{"vocab_size": 8192, "rope_base": 16700.0, "attn_scale": 0.148, "tie_embeddings": false, "init_std_o": 0.0, "schedule": "wsd", "decay_shape": "cos", "seq_len": 512, "train_tokens": 147900000, "dataset": "wikipedia_en"}
MLP neurons of a small language model. Each row is named by its layer, matrix (gate and up: input weights) and neuron, and shows model dimensions 80-175. Each number is 128 + 32 x the weight over its row's rms, rounded and kept within 0 to 255. Numbers have three digits each. A neuron's up and down rows have the sign that makes its largest values positive.
A block is one neuron, or neurons of one layer that tend to fire together. After each block is what it responds to, as a language model described it from the Wikipedia text at the highest values.

L2.gate150:144170116057141151117138148163120180136173140072041136110106127123174103114125128143146096194078176109136169207139095149129159088127141165089101161119119114111103131163163094155157171099040108102078174103081121138169077189142125178141092124145115150131199131131155137109084104131142169204
L2.up150:178163094120131122097186185192168112144162158121162186103128134099163146140160141121110145144156134072154108127101129147158163118135133100152155089115123132102142121145101166073113155175193170135158169164189132191137097124159050149102131056173111137164116146151079156122171112099123176151
L2.gate187:082142099070131114142141080141135090074035197142105166126120146111069155133141158075110173093146156146113112152126098171138095154059154107176083135141183124136161127148101136093110113103092105101144146170046195125128111113104201146137139136085113125181130095205088117126110131093158181101
L2.up187:114085171127082178113179131167137137048127114156105124117180095213114099087129119106158134131155141159130102157103114126166143104095120082130156131075138146140133128192076145073128125116130138092077068092172101137109146103164145126111133151095196134125157153124087081136133169181107147065
L2.gate234:152136131089115143132156116160114096105102144143131144093097094106133117120116118070068160126098110145137113140164070134136157072105137170130166139132109184140125094108110127133088134074196133124151160111066195072171156136164078151068127125133115113174101124141141097156067093148078146139
L2.up234:139131088135141119240156132156077120112162117086134109126119197113102130139175134168109123128115089167168115110112140140090163141126141123122172079055093162123250087131126161094150115131145139104150078154114140165162135119137184067117165154077147095137111192102154152113142168095135131081
L2.gate265:098143123143167146120138177131149141065116121070126084096120130168097133132162120175159111124139167142171152173079126115159163159183136044111097072121088109181149133167145150144123097152110095075099161141115146225126113155132215117103095099118134144089114082218120171107130126099099130070
L2.up265:123160148106131132102154173142139167065111129079122073100118162116095154111177133242193093156146164150147136134157125123118148135161109105105123077134108116152138169134115118157132074132130106100123158128094154234111128160129198126105170112132156174153134061180174158071109130150071128063
L2.gate268:095118107115157065146171155168094152074102122154135134173177182139121114120110092080114121072129132137178148135121146168134194146086237184196123064143191148071125151164164069092150129116174154131091117099116157091163142117139139124172155115130116086075115135106098082094099173127131147096
L2.up268:097160079101092101109212155129078165195173116126190143139163187134091124113130078071124140073137144098145128112101157092109131146106152150168087138128203120151073142141193150054147091167119158135155143097179166172150095092133185110148128059124122103080148110126105127133117145097101128086
L2.gate302:129076113119157087161139107111125099157097120143139125157119073183082182089158140121181126109142085143152080125118142106130143153122129062155118139076086129185109138145100149102110081085096082088186112165134109127120118117135180130128146179039120106077113115093100122092162185142155108097
L2.up302:102107167099109156152170153131083082088144172157168101125127123135112130177128069159149122106172108159111170030067144102155144112116150115147133124175134106058110118140173071151115100143084149103143136146055094125137155158096171207123112193095133145091106098150127113120093145128137123054
L2.gate310:128123177118145130117218159169131125149092133157099110146064146086113155148149073106104158142080120172163145155081130147109106152127107173117109152112155153167099136167150148113143193147174113163098164170105104090143133127112133121141146065116113125153104076117108117096053044145087145123
L2.up310:127138143142089096046169189154105097165091126139172139199107169127075151102168144125147156172118105184093171152128149160172111136116067190167057164108120096152075156125136103174088184120106163130110178106104104133095126155115135137129117090103122130109133158096100149112115116136099154137
L2.gate315:096154115156136054071172104154099121149108108108103149142099175144057163134093152112083106106103154118121135146096137107164117133080117111149138140121134102113072164103129104148088156136119084157095208090120136139115082172129135171183111118130162147108141068084152165104110092086085115196
L2.up315:115101129143177130097190142208080167078131128125055093125120176119101128149168179093178126161089143119184109147095107171102122151111148143129100152087150179135109132159123142114118133097126139127031174106129127131095092118175144169163140102079118133128145118054153134079097140141145120132
L2.gate338:102093125144143164135166103095123107123123117174148071170097139149114187111182089162141198077131134073125156111103118112119103118133133128123129161116097160180111088142113106130122101068144130086170097149088171156090197169164143072112105128114090147135157116130133151127122229142205112120
L2.up338:131030145137177123133074138084125096100166121128132092101188144103112108206112120092112093107139140121140131087091152079107158177165160110123107111142157123159088066102091104133129039100076136124105146112104122104113174138142170134126087145146173086120172132115160133143094098154134144129
L2.gate347:121119168082125108118125132170091087192143155133133113150115122126138182174140116081105164105122113113117089128097134105183195162101158076148149160149106146128062135113130127051117124111173065119146148118097204161123142090107164070207109169094113065137168127091110094135120111111044142074
L2.up347:128132103157138162089168207180143155168081132142157139186135124139138140137123109091115142085114104138080141151160140124179117111105132137175126091141163140169103118093101117135112164150106161111155097163116082124121143122115148049111095125086131120139107079142110135149107131216153192099
L2.gate384:161112122143123102194171107122151120130158117148130120189180117100187155146119101108103125211115081144119143084056141104101158088138188136103096114092164121080121192110132086121149124113066199161106190124042129080141164129097144172095113146113125106122125076106107113177081153144152044145
L2.up384:095108116106077108171142098072166140151156113190076092174114128186150131162149118133193115173118087171091062149129129144076120164145087106128099165099130083079124188105112108116136065090099185082082103109044119132127148141166113158113145142082152124175108129091082121127159145163089087088
L2.gate395:161156067169092116120112184128167120121168149153162098177163053087154149150119142066110115108085133100173171172105131144065143112091184144143128117115178130144110075090123069142163138132104180152170167174146143125086163110095140137163089162114158112147141093090123151136130111133126104106
L2.up395:114113094135123118155159150078116178104128145116185140160070112206105115111114147125140145126129097147105121208118170136127141128081095135165115107118120098092155123112141134134124131143142096111183137094121156131133134136115113071144070224126113151100154167117122147092168169129096126076
L2.gate407:173160126098134085127055153159191153155106123144123126106137139124150174130144067117079118178119138121149085139122131118137117181129115139118116122159091119087127101171129105141127138150185153122113164155154105128123125060108108092079163063119177108131144112199150127070104149127112152160
L2.up407:161101164110074168130125112143139141127152055160188166112063116119147129130227145121129150155127084110145135199137142143127100143151066178117136152084134119115159123135130114167056095136094178089136170075121109134152103123158128130085063138140082139087071131121152186124149117148083102138
L2.gate422:094149177109141143132181169142126104101110103150155148163148124149080157093137129176139139131160081159167093107113098170110141129086117105114147105070057116148072061182142112119133068129122145108135107112147118217116194149204096088102119133092158126086133086124160149056082127150129150074
L2.up422:101130132161113133100109160184125139141136093089156099178075127187111121143179089119120132113131078196131132097158130101100151145065028078113195132150085118141102109129082149117121112094168197103150087107164107120110164117165107127093082111156153125101135113140129147103138163159096192121
L2.gate473:129126186106132102159119150171137122167146120140138141143145125101116168135131172129098101152132046107093136153111110099115195175150123137195141171062051113079133103140125100128160097145143181087126207068061157141090127162132154152063119145108099142064153147152156109132100135139104094152
L2.up473:099130136127120060139094156184105131154106098097174152131105137064067123173110128050117085109127137140131174145092125108157123180127100059109176169090095104120095153090114047161124093072116108092121192104164141155100138145091169100110106091128103125090163152175122168146175132171089074180
L2.gate480:040147160171157147127184172156123066126115090155150132124135086195099167104126116158164145112123098113158104089128129061081102157137150108097143119077151113108104128143117141148124088095105142132163191135066147176102183127135147073151120140050158123072127052123128123124158161113170114078
L2.up480:129168123198106162090111100178133113125125144138164114134100135149115068085147126129122109156088170071132132189161112144106071084130084118056130129090139156177101123118104140172110136147158123118142173139106180171117105097150111124096090091136150118162122120175151136126178164132144144171
Routes and final digits. Mainly the word route for trade, bus, road or climbing paths (trading route, Gulf routes); also final digits of years and decimals (1939, 2008, 2.97).

L2.gate14:126135122128075067135099072030087138130120110099128174111200134160159148088215104135143112129106115138139151129142115175145172115130124128095160179123169147168156127086074123176172093110118174156170165121129137112150121122144121156060098159141166161076111104110146123105124102118131149150
L2.up14:112110150072133124081072104109099144178182102105178135161118128109163131166101057147157144095085133133140117065128130111058134072156132147132152110156105074137123179122082118134175109154128119197122170072160109080095094116153158165121147089078112095121091135107104103127111127122116091152
L2.gate15:066149080171142108113128101137181136174082136142179142104179133129133104109118176083114147147069147138103137127177167193131118155160118054161116101112122106160063128165146108120111087182142096142177128113117103175157064103132154125146163111089070135098150073127180097111115144096105112147
L2.up15:129157141112128188128110096163167082110138099172164143110103059116222156084062113071136117133138132134181117106181122114104135100165093160110137139117147155121170098168120107172111132134164102180144104148162152042115097082197104160120131128122083145161141131086093128136097127135125081165
L2.gate108:104153133141171168106117122100180176123116160114085102071158126105137072143106059113113066121141142129168132097105090091067147123178165124091093109146107119097132131119124104102185106112071145146111170178156086110113119120169164114053148094111075140166141105163106143124049133087152115210
L2.up108:070114109191137135122083095097147100150138161143069134113146153120095084176114081104095154112147139134102114172095101119171144187155132102104132123143065082105100175113107130172146160118137095140104190146132166136081124157196139093101130074104076109136154115127130165114085094067149129156
L2.gate168:187136078148133186109101101143085198109168178103102117120156162113186127120155152134134189123123120157138142103149120186113153089157093093110121070190135135164128115104177104171173135142131106102137109099183105138131087116152097110123121092135147153086140095107139141082084101121138188096
L2.up168:172148066184049164116158090144093153111110123072152178182100164157122100159175123154144164136168175185133079181132148141179128115153093138094166117130090106150074169112132154192132080128091135143160142084130177154107099112102118108075122107127151113057087092068111165088151152137058134111
L2.gate212:154182145119139116133166139100113107137154054165168162147106144132176190124189088173179111144087158093168128151121142190140138154124158116164139152095078131156135124140163131128155229082173113157117124120114149160143179080125164104158115154150090136139193165116136129052117132111151116058
L2.up212:139186151146139115099102124113124096142136092149135148158120125111156151101165095209186144153094140112152099147128163199155156147105158124132145147086075165136132140121179128143180194097175132147116159112145112189149175099094174088148127174116115153110186152085155147070148141123148082053
L2.gate246:073085126144160147123109036143131174110141113155148136159197091100127090103111095134115196102155122109126144149139129073175149105107162094118149073121142172164126154100156104092140146073163073171133114150102108143154150167146178089073200131145090094151114084121052123161106149131162115139
L2.up246:076189113166136053130111088105167154102123064193108143110108149124130069140073116128123079181190129106127143167156116150106122106092129143121108182133105110179117194111084121171164170131088186129105128117098106156144125165108144154153067157141139155101149131131160116112073104121129085189
L2.gate258:112137133096152101098196138119118145126143144126067064121169128168113101112108130195069226168109121121109169135107154158141172163111135088091108163071149114182125113103136168136080076128024065201120131086072145171138132164132158135113107121140126106146122087123146132130140075124112102124
L2.up258:131173153066126170102101110098153145157121080173126173095147044091185162116059137101121119137144168083121116116134082140134127156103107143073117142111116134149112105180131087145137139139185124157117163193120117154158129109140147110124112129091152102074094147167100130133135101125143120126
L2.gate320:132090116122136143143117104160115129095097121074146149090096130132143101089141144129123237086106112182169118166151131105151111127149103203105123140130052132091152135150108197094145133095141105117113130105183131085136063149134143089131159120092109136150114185163096149135163089112073194122
L2.up320:140075153107139155077126131159113131141102097169155085080142132088149122174107150116098125135120139091106169166082152157161122111154170213094193161120158117148187102161140103156100109194144100147098141153107121171105113186092137140135112076122099150150120124171087107123143096115141139194
L2.gate334:193159126214151140165111137093132142158126154158088112117185095085179143083181119136121122096104106146120166111061131167111171099116149170108070059109088119137139174080166125121124146173127145213136137127154147128086154150165123137123161126167107173152129069115126107060114094140147124141
L2.up334:140192110141169125148116025076172096100117111181117165155151141108143127165151085085156119130107124094094158097076074218161108127094113159092146136114096063133175202111113097153164147147066165149136101159122156180065181190106115123137165088112137132173127088123158178113085068140158138154
L2.gate335:111137102151127089076152123064104100190097072118144141167114120119072132120124082129111150113117178060116132095040088160109160092103186144119190144099160121163145131102167187136171111119126128177109125116149065211152113163087156074087138107069090133079136141107148126075097123095123104139
L2.up335:174154130118084104084085098094103140152158102100133073131106092121173116100180095141106084172122201118099132165070168155141177077091075134065153172138122114208168122079098195175128141126151138118159125143149116121182110164100114147125119107171083103122161163135127149107141115094128120179
L2.gate372:125126090173184132094110138141091132104147158136098126088104129092099163125165148116084172097095069113116087147079161193155151149078138145132149144127066103068137092165137140151084168173135153130103164137131130134077148127137079134090101113161184127142150144153076116092082042115105172126
L2.up372:138094089166137151036120111136138167143152113142068116179122151089168105092218132101105153169114100126133131125073127073125137152097157118110118168100089113101126129118150154203160115133127178070114148095097184107098121183103079092124129117110134158086150135124130134115114043107147141128
L2.gate398:111125111114112100168101151133102094111087088151083174091152163118113179166125152133189193102110191125150076136122135165105078141090156163143217119164091086164133131083105075108155154113159136119124068121165138149111118110077140112151167126103130151107144158104158136120102149155108102068
L2.up398:152132141135131175175100109100093184116122131135077139147147156101081145104115156089103092097120175087133143124104183144130065141142130137107106170131092167131116174115146123147156126126112072140142067170096177103130114107122156094106143108107098111117185159131171097093096088118097148091
L2.gate440:163123099111108097079137124105114144128116112121092165195173154181100137118148092149067114166116091135093122133159147171117142118125169133062034155128134142106114139068122105113107066086100168146119226128173086137127065221173100139089152131114120083110108101159143105104107123127056093126
L2.up440:159137148128153127152126108117159113108113109152109132163094100085104142142131106180148142059087109164178143145138098142165114153146140136187119088087115164187109113087134160078135064127070172183133063110108120158099169152131160156111109155098095138128107097088138100148097046161126153098
L2.gate497:135158096051168170152142129130123110129123111180089053105169174173156160157118139143098095131138154139120122109084114160116134126107142094139116049126095153153144155135123106129129131108157095202095088153132133180157167156193136155155178129157129123124121130145140114157102119159131098113
L2.up497:129155200159153140096103055090158177122065086155114126131202141093157136129087134123120134173137151115108108130085139078178129171131124111140110122153146151134126140152130081140180174044054096145090116148055149139109129139111171168146124126131071138148136177134135133140070078120165126159
L2.gate498:166146098115170202146113163172097150067087140112132089132112142099109152143175097169161130131122102120107180118150218128176096066143100093099175122125140150166107133131183121107117119119155088096112124100118121227208113098138128130167068090170108111173104089167082128060178160091124128098
L2.up498:117106080149184151126071168095126110129172089126135163140132131090173157145113124168085143180103182119173137113063144120146123108083181135116101109134122124113110164081106140132211147136079142189115145111098131115046121132106135167084145155146138125149121098117133116131086142171177173164
L2.gate502:193149141143154115134172215131132107110102128188106080133125113150159159178097109150134122091111131118124150137104138081158148179099152132182104061091195095120142119106205083150138116146103099203100114153055114144108095133167192131115137082192165118141133106119097154156069151153161123173
L2.up502:163148206137107148114143148148131100150157131133157115090084104129135118158154121177113092087127170119091154187179111154138178145103103126103119103131166156148105161105121111118108132088145065144097142156123177157091104199131133110104120085216196149174120147095137145111114092117118134159
Word and segment beginnings. Mostly opening word pieces of longer words (comp-, col-, idea-, app-), plus the first token of a new section, list item or table cell, such as = headings, Country, Gold.

L9.gate46:080095156159114151160114168124180187162177139203111158154152154147133118121156157113079126178078111186166115107119141166132229114153143135119136067142139121143136134128089130168123147109155175140132108169096160105187092213127209126050101134106163115129158136154151088121132056087106140149
L9.up46:095142168136098135163178083121102090098120148098119091182130112140110120075125155192137072104147105165082123110150154156115111052091127161144119120146142114195137126175105164108081129119153149180107123116131101128117124097136090177091114095107115136089052151108119126120154183115110155101
Verb after subject. Fires on the verb right after a subject noun phrase in expository text, mostly have/has (mudpuppies have, alkynes have), also includes or with; weaker on word-final suffixes like -ious, -ated.

L7.gate60:144114132082181141204163137078141102118163112144048134160101142121150151187124150096118140111150091136139122125099134146130161148093146149119173126148110124114144132113172090159173177150129172135060142131116056210077146117161177104155100108155101082067166117167094128124158128147152142073
L7.up60:115142134187172104076122138162122104132122106086159116129092158154158157187180124090075109079119131117104081070101096111061186110112145134129141160092162137110123059163125127161082085078127162130134125146122124141112168061064106069127155111131105130138119117122111111153098112082150143131
L7.gate239:140187079091168141089086092143120077139138103191152141110085145161124125133160146067102197109139157069112154171098084052095075157078151158108155122195134100133108148143121078146150165116128079179094133127168151144118120093063125105091160172144135142181137099104074156139129102099170132120
L7.up239:159135145137144088154103133123130141106148166125125178067065129103150099145134134140093106125146129159159111108113053123109130079100123109130127099100144155160127086078136098151102107135150151130173194138159118109164062127084120072060097168184202080136152107146120139146097170044123153117
L7.gate350:143175142122206102178106179133103153075135062145124171140099140152116164126125106098103164122075083082135119094121214154108154170119106087155167129109146161088181106145112115125169161117120097091139156124107128173130163149142142090070207103153128117168158088179141157140113133106166077082
L7.up350:141180141103138131102160160183166110169147095179125155072075086094123108126120110150146128133095118110134127174091203098095174182106076116095127136149094146106089159095093137111117186124124120103138102132123166168110057119112173034052104078100127076149129095125129144133125131145127119103
L7.gate443:161161128138124101134150150114153142170133098113112079132067158121117170138141100103177143137085127174159091164131120075078193141125176135104063094163104127069169096151131134085156138120121156117147128116128121157149181143142141109057120080158144091103091181145147110103114118107123141108
L7.up443:127156073125147103140120169116166088119158081157156160074095137178122061109110097146181121123136149123171108118126134195114119151010104151089119110128140120075125136130103125151107113125126162143165141108099149192129140130088227085151150102140095107073188173112173133156098095149168134099
Word-initial syllables like "de". Short opening pieces of a word, most often "de", after a space or hyphen, as in Bagnères-de-Luchon, van de Stadt, deflection, Wanderers.

L7.gate103:019134170087109143142091091121113121118135072204150153134095134167102115111139174177122139099124117175175094143128164159144149143124153098126097157144130109168137161126111151162132047153171159078138125098058106176205120120130136061104123140118128134210159110143148132116174099127123164071
L7.up103:068195151125110130108216100184085054121116103141136148137123111163091135138131050082135158097095137133124126056076151166135099154073144144182135163101111182154145136167149101166124137130186105126124126146114104163082196115157104175100116144088151091136146151136102079082121178128127141092
L7.gate173:141133145122119150132179110133082120161151155143119124116135123132142181128135167085127228083071106149150146132152097132130176156156169163174102084098177126125113155155160086128159069131100086165108096174052143159128056102160152126093218109150123108085153116107101117138101073125171176151
L7.up173:117069124149091166122060115137134119145160113084160126108154185143129144141152146095144118105143109146114094120099134145137169092149103117149160103174108116148082121135120101130122079155149134171171117107127122131120119121146148065117173136132208145160122163132084129050124132130125216163
L7.gate222:121136099179112127175176140115082153110098069164133141104164164129108095126135111089146172159138069118147093127116078143155125049119179127116062126117081132120186091181169164131169106129138095159116092111141110149107105131170170083120093159148094155148212126120081106099136122165145119126
L7.up222:144140137181123130123108101124160137111102113146153095161165186141138177116159123128168134086122142066094105157172135147169074108105128119161121086141153086112142124127120194134078140095151149096093112113173160099152129131094144160074133119139092115139135170115180173128102162161143168088
L7.gate401:123143225125143156105068119148108133112053133238115179116152209113102176144142166155126100150167172106141113119132132209115140123090140119099104115134092177114124110128166063092182123139150095133119112149159110118184137090175168058162141076178153129164149138125136096133126166139153109142
L7.up401:118151139189087145131143104121225107152148147175097077154096116182115190096151120123090117151122108140105123107150170110123058172149138122132140091118064125130095121136188149193187120129155087126103160154079143140109174125114107158173189118151105119172104117119192135159064153097099154141
Mid-word suffix pieces. Word-final or mid-word pieces that finish a word, mostly the -ly adverb suffix (public-ly, private-ly, sudden-ly), plus fragments like comp-, Ma-, engra-v, and "or".

L2.gate13:139146150135084099119160180071157084136091112157105115120150058154168130128132144174103135173072091138129128152141140133146114078167138132084087126074180118111166154161123136146117125130100193104148157119119084144135093154142147078117060163082155112129116052153157129131163148138154126150
L2.up13:169142109073104090069112094120162186132159084118112171126124122146154130155073063103149126127125157128089124139145090142098121137102127116133077122138119142090163107137061134160113180133105164146163175144098166111138172136149166157129127137119144154052090134131098105142102098138152126153
L2.gate28:143149146177062139122098162134147092170105131033157153114099175176111138116123132149134150157133154141121110132135145156121166099122106134118112081131094145138135064133128136132129061087153183038167127100193141150132130133076109159085120159109152152074197158164087096116155135109155188119
L2.up28:118176117146106157105131116186157179095136142137066140070112121121157129126148106146160097141069127144116139194132159171105193146060133058119097157091124112165076154138128131127108177175194105128173174157164094102188166146109088070159130070166141174126159150067085149123120105122074150156
L2.gate65:109147123166186150131132100128126096119129112064128102106161124087112154064124112067087135117146090181116196120117130178092107091119089107137144124143146148123171136076161139083125136140089081162081111124170124153093106089158134149144127169154165149070121127175091137058174135081084093142
L2.up65:125166105175159153140119155147123093135156112069133109076182133065099163107153139121083150110190112182175177135157109158097124086161107151114167155119178154181183130094136141109127179125074122162135157114192150125119087110123155121136144090132113102093131153153150117093114118112112111175
L2.gate71:111123133071131170106081137116074095084156105164074144118140152142143181092138141198131164143092130150127118093099141106105162179136171065079093123107143105065117147149080133148128043168179142074117169148167132125114112185208152169068113150179089157108090109136107137144155110128106095113
L2.up71:154145167135080091103108141100110066163160125175064121075107094109133119082118081162164082179133117039180151146085154110134097134117124066117052103104166086077137169131115114156061143108146149123118197082183093137170094105115163153151120117101104147130104124139171119163177172119138139093
L2.gate88:101084099090135163150127088123083153111202087112123129086126051143123162077168145154145149156121135058106110138112122035081141095115080124075127140078154157148144121070106090123120129107075081141126127095155157143060107170104136165152108139120177112166101172107139131184148143158111152194
L2.up88:114142079148073145113154137154091135150104139158143147069112144111065122138143122132115152137057157119113140189093161105127151135078136161146077162108168135145132145128132104146131165146141077196138156147159134095102146170083146055172128083121136150117089156099110174126083110099098103101
L2.gate176:125084186176089139086161108098096076138112133123125117087109137123100122094138127196103079188134125113093071164089144126165146131089104129130141187096124082094134107124087170144110145146101146080151184060105143195097120151110125107169099152135077165111104095099179152100186178041127139159
L2.up176:164060179157186154117153137117096090118100119153090072083096129146128151132170152178092159120137076129162146122083133148101158128054160170080076165126135177135120114139158087116128155080156140151064174104125070170078164115142109132150161118130180136091130148140163147098148120093149175076
L2.gate227:132073090118152146161139164123083111057166142099153085070100099099107107155138145135131158101133094089160137210091134165117116091145152147086143084120159125162164147105123153103087117139197130175155128075220086128084161119115096161152162143148174120156097116153118141141156109101168132110
L2.up227:139100072128098155127113111105091129106111114115141156130121150141136151159165132131102122097125130204126113100119120163078129116134142126113133094123153138130186125105143188109160108061157079102129118100099130188135155163141157087134097118093048126084126109076128153115111128061143151140
L2.gate229:111085146126174147130098104200082069079121091164132151055130101126159126138147121118164119154115084096123173167148168116090085124102116126159122133138164175149142112125077156188164174145137091154132112145136142185127142166091117109177160160177147204105178140147205146061142125086090075091
L2.up229:155078148130145115121132157143102068181112119112117099061067093131118137149088057123084099151100175152084148144079149133105140084157092103131133107108146152128106117099128064142116128111100143139109109148037087138106192160149131173118115118135147109142171121131155128109144117116155114090
L2.gate237:200111106192123098161112211127168141158079125055111144110187064135076109073127165111128113129127157161158115150150130164128120112197129166099113129093121167189162147148164074188090112087119175123090187155176154135159126147164110118149116167138185138113100147136094135094149110117201105108
L2.up237:146134186123064129104170122088168092184126087059141106181077084159137112144132183125159141170082100116147121176125141106143148081179125151100094177104126150143151145088128172133140168120158214101105116120104135125133060181116130137146102151111111161087086159136187096121151092117151103163
L2.gate285:107152133103104148139122117052079136098131096181128134102170100112150180118071089139038137095101167140177132125067184176152140134156187126150117137117113178118147111116124124157133139146093095183110132133085122146100122113064164072123119132162172097180166077143137076142114061081131106084
L2.up285:177172169138098121122160133110126095103152161144160144174148107113121115109079109164157086113176129139118153119122098177102143144150119124117115150145129139109130108143148157154106081140062109094150145083093154101102102183143115208082135201086147162119124142058128116139137094133144146101
L2.gate327:096078202112125112110116133143130139196153149153092111138116104152158140132147190112123152132096148145162180145133101195153146128153173120110093180151090142166093165132191139091129085142110167157129156171096097130087113122151087106071127051181086139069181178172102089111134065129179147155
L2.up327:168109168109140153152136109137136106145110140151107105164158090157082132064140185166171135205151113231142115161151125097156163118143057147123180188105097168105160127152160136126168133141163093051146125140057144130135065127118163091110148091091161132127104111127103102085157170115086152102
L2.gate345:131148128115112107134112088179076154148137144112091083091142105121172136052123111101097185134061124131144149138175108220098143059083134159096053128143165143151126146184185129209087165128145119152121172177164105100130109119172166118164140085137113169138131105128121150111113107126165165081
L2.up345:116118175182101165131096091142121082107179148118147056114131122193127146074113164172158141170141093148109102154146132161091118098134101155140108153065080140115162155141127155155151101117155111058164093105064133150144106132150172075138102117102149146106194154099082100064136115091168149159
L2.gate400:122120146106142160133108078084111119157140119157155217127158105084137127081085143095075130157187108124171149100121117128096152201066140107155075155059132078074132170108112117162105157092192132184159138068114103135149099143142142098155122147132132150075051133155154125166162124105130133165
L2.up400:099137126096181162148126067080123114135150105148107187109147140128147150105112122124101174156164122108171140098132098154107184208098159111126120138046141097129131166140083102107114154080165118149149125079095084140206063135133138125136148177141122150067104161124200153145156123078111112122
L2.gate451:129122159062146129147087107126102128106127160185104093144120096133115119151143108119129101130132081182137136105167192103126113074067117167170122180132104101160111113163119151130091107088148123121124122100078155124143103113105113086079155073182120116172136118130076074125121028114117095164
L2.up451:041024175150093147125128124139135154133138137119138093102142154142127192088154151102137107134119174137159132125137161140111095128136066153082107129133115097122144039143155156140115102117097144047153167158153162138167120134144109157109153129048104195059144160148120071096167154110220118149
L2.gate456:116142137100101158143089096082166091124107160107117175099129144084160090086140181110121143127145179167124178108152157176137104143085132166056122131138167130124146173139121159159108125100116127176083126102151132117118137079157153167164079132179153138177158163150131125074144174128121141154
L2.up456:132104158120137191153069133106170097101118133136123171091100155121169123125117175113167205148186139121182181078138150165112137171089124189062121078129151151117144171201102155100146162128107131139107089076126133139110107101127146139156138141127105155163168153126141115094138200092138134087
L2.gate475:108138078076108118117052174147126138177141127159073168139175143078164111152124151151055119104088153113159131126138115152134126111159216137151128106147131123115103090092138123113181126136145112112182129133138126117175103178120140127148174069147101120182129163207092081150136068101129121120
L2.up475:090092068143133136110109140136146130187065118105137169202117178140158136135164136112102125077160123098198128086053104161161065133132178150187116123132128136118071162141163210105132143134167190103137152125111117075193120135083068181126140142146122123129176135114112101176152131149135136114
Institution names, quantifiers. Mostly "University" inside institution names (Temple University, University of California), plus quantifier words like other, some, many, several, and Art/Music in names.

L7.gate42:143111150109191092129103113150145154098126048051118120093117154138151143130150110125122202132192117124137140170132139090117104089089107162088064170118058115146117138152180102121086142082133119120120130140156135129122124098100153107125093113199053131156099162097142149077126105099162175097
L7.up42:096093154149083115135087073109112116100097089115173110134121135154115124112095135157132123160194146106031093150153154094123147102117120153074112222092069077113110150061167185134059091093097088106192154123119181148104094142069201098139081107110091130183137130094160137108161160126124139161
L7.gate68:126140134130161095083082081113118111152140158062129129135069084152165143118188171138073158117127143114123189141125120184132183104126110163113152186085106115113136099116132135147104140111098167119148108096120147173091118118225109188128176115195111156112074180083150143115166155088102173089
L7.up68:164130158170147152110146182131093082153151120100098090085159136111180113109148153145100181031110099133149109131160145123092115141132097095079124150090145155098151183170103137174118130115188106086119168136145157211075136119180107098147108134161129132119120183118109126068130108064114150147
L7.gate72:104175174115163203134117086158129098101104111163127141161094154144115162167148061149105187129170156098160173168115131087145148188123131181145144096101154133166072140132110157106119106079068115112143118130126081205091104115112127200175103141166169120155098129149094164158119082087122127045
L7.up72:160116165158157154142126108097126114096132078147101124172115112139143171125087105205094146149162122169145128115153167095128118135142150089169133118108142130124118162173123113160134151077056095133108125126123168220145149119075149141149059120147164148152090085081123131133098072084089045127
L7.gate176:102141144132189166098126149088089073095153133111133153085133101120071124065169185148109101130171096113125140162098128133095190160126116144109134119073090140078190095125168161114157108087124071147124163147164116171112130110158212091084197139197168155114140137105119139143134076052138100136
L7.up176:148165148148151139121185183172140071155095131068167119153105174128073171057200196140072130155141138149108152211087072213152146158143127086156149160085122160119164180105090117129092155147173077157130108100163133157166146071109127096080105130120139119112139110092130127125117123069106144111
Institution-type head nouns. Final nouns naming an organization type in proper names, such as School, League, Town, Party, Academy, often followed by of; sometimes mid-word pieces.

L9.gate76:133142134112125102117243157051149141159138053141142105161145158147144123148138147145064106106099156162150100058123131172161095102103144138193130119154080147173114101115121162143187098162072122104103082117148099161154129165148097084145090168168114163112142144100154108120102118108183151157
L9.up76:111161122162137084123121110121164085149107166085107130119131083071147199072173180122087113167052062095121154110142110145135126081124119089118114177163135129139113096097146137119146119113108076120150120100171158135071079085100164054091069104084097148111124102100187131101117177069126211101
Definitional copula and headers. Mostly "is" or "be" right after an article's subject in opening definitions ("X is a…", "Let ΔE be"), plus section or table-header nouns (Reception, Source, Example).

L9.gate491:136116178119246135183103194140174126156178130109052075068156102155176078167126109157187120115165117200133154132051105131137108164100127084177104088122123164078121095123148074122195105137097135123122104132119098098114122133108130111145176185150178097107119100123183161107129098164144122115
L9.up491:148170172086148149133134132089153133177171135112142090123146084162129127132129075169120099107172149215124110113080108098132118143122095095153124148120155148139134086146156108148123111126113112107141088153114133096162156207083118105135124097140133131098090098143142167107163141150160111140
Decimal fraction digits. First digit after a decimal point in numbers inside tables, such as vote shares, statistics and scores (89.9, 40.8, 2.97); weak elsewhere.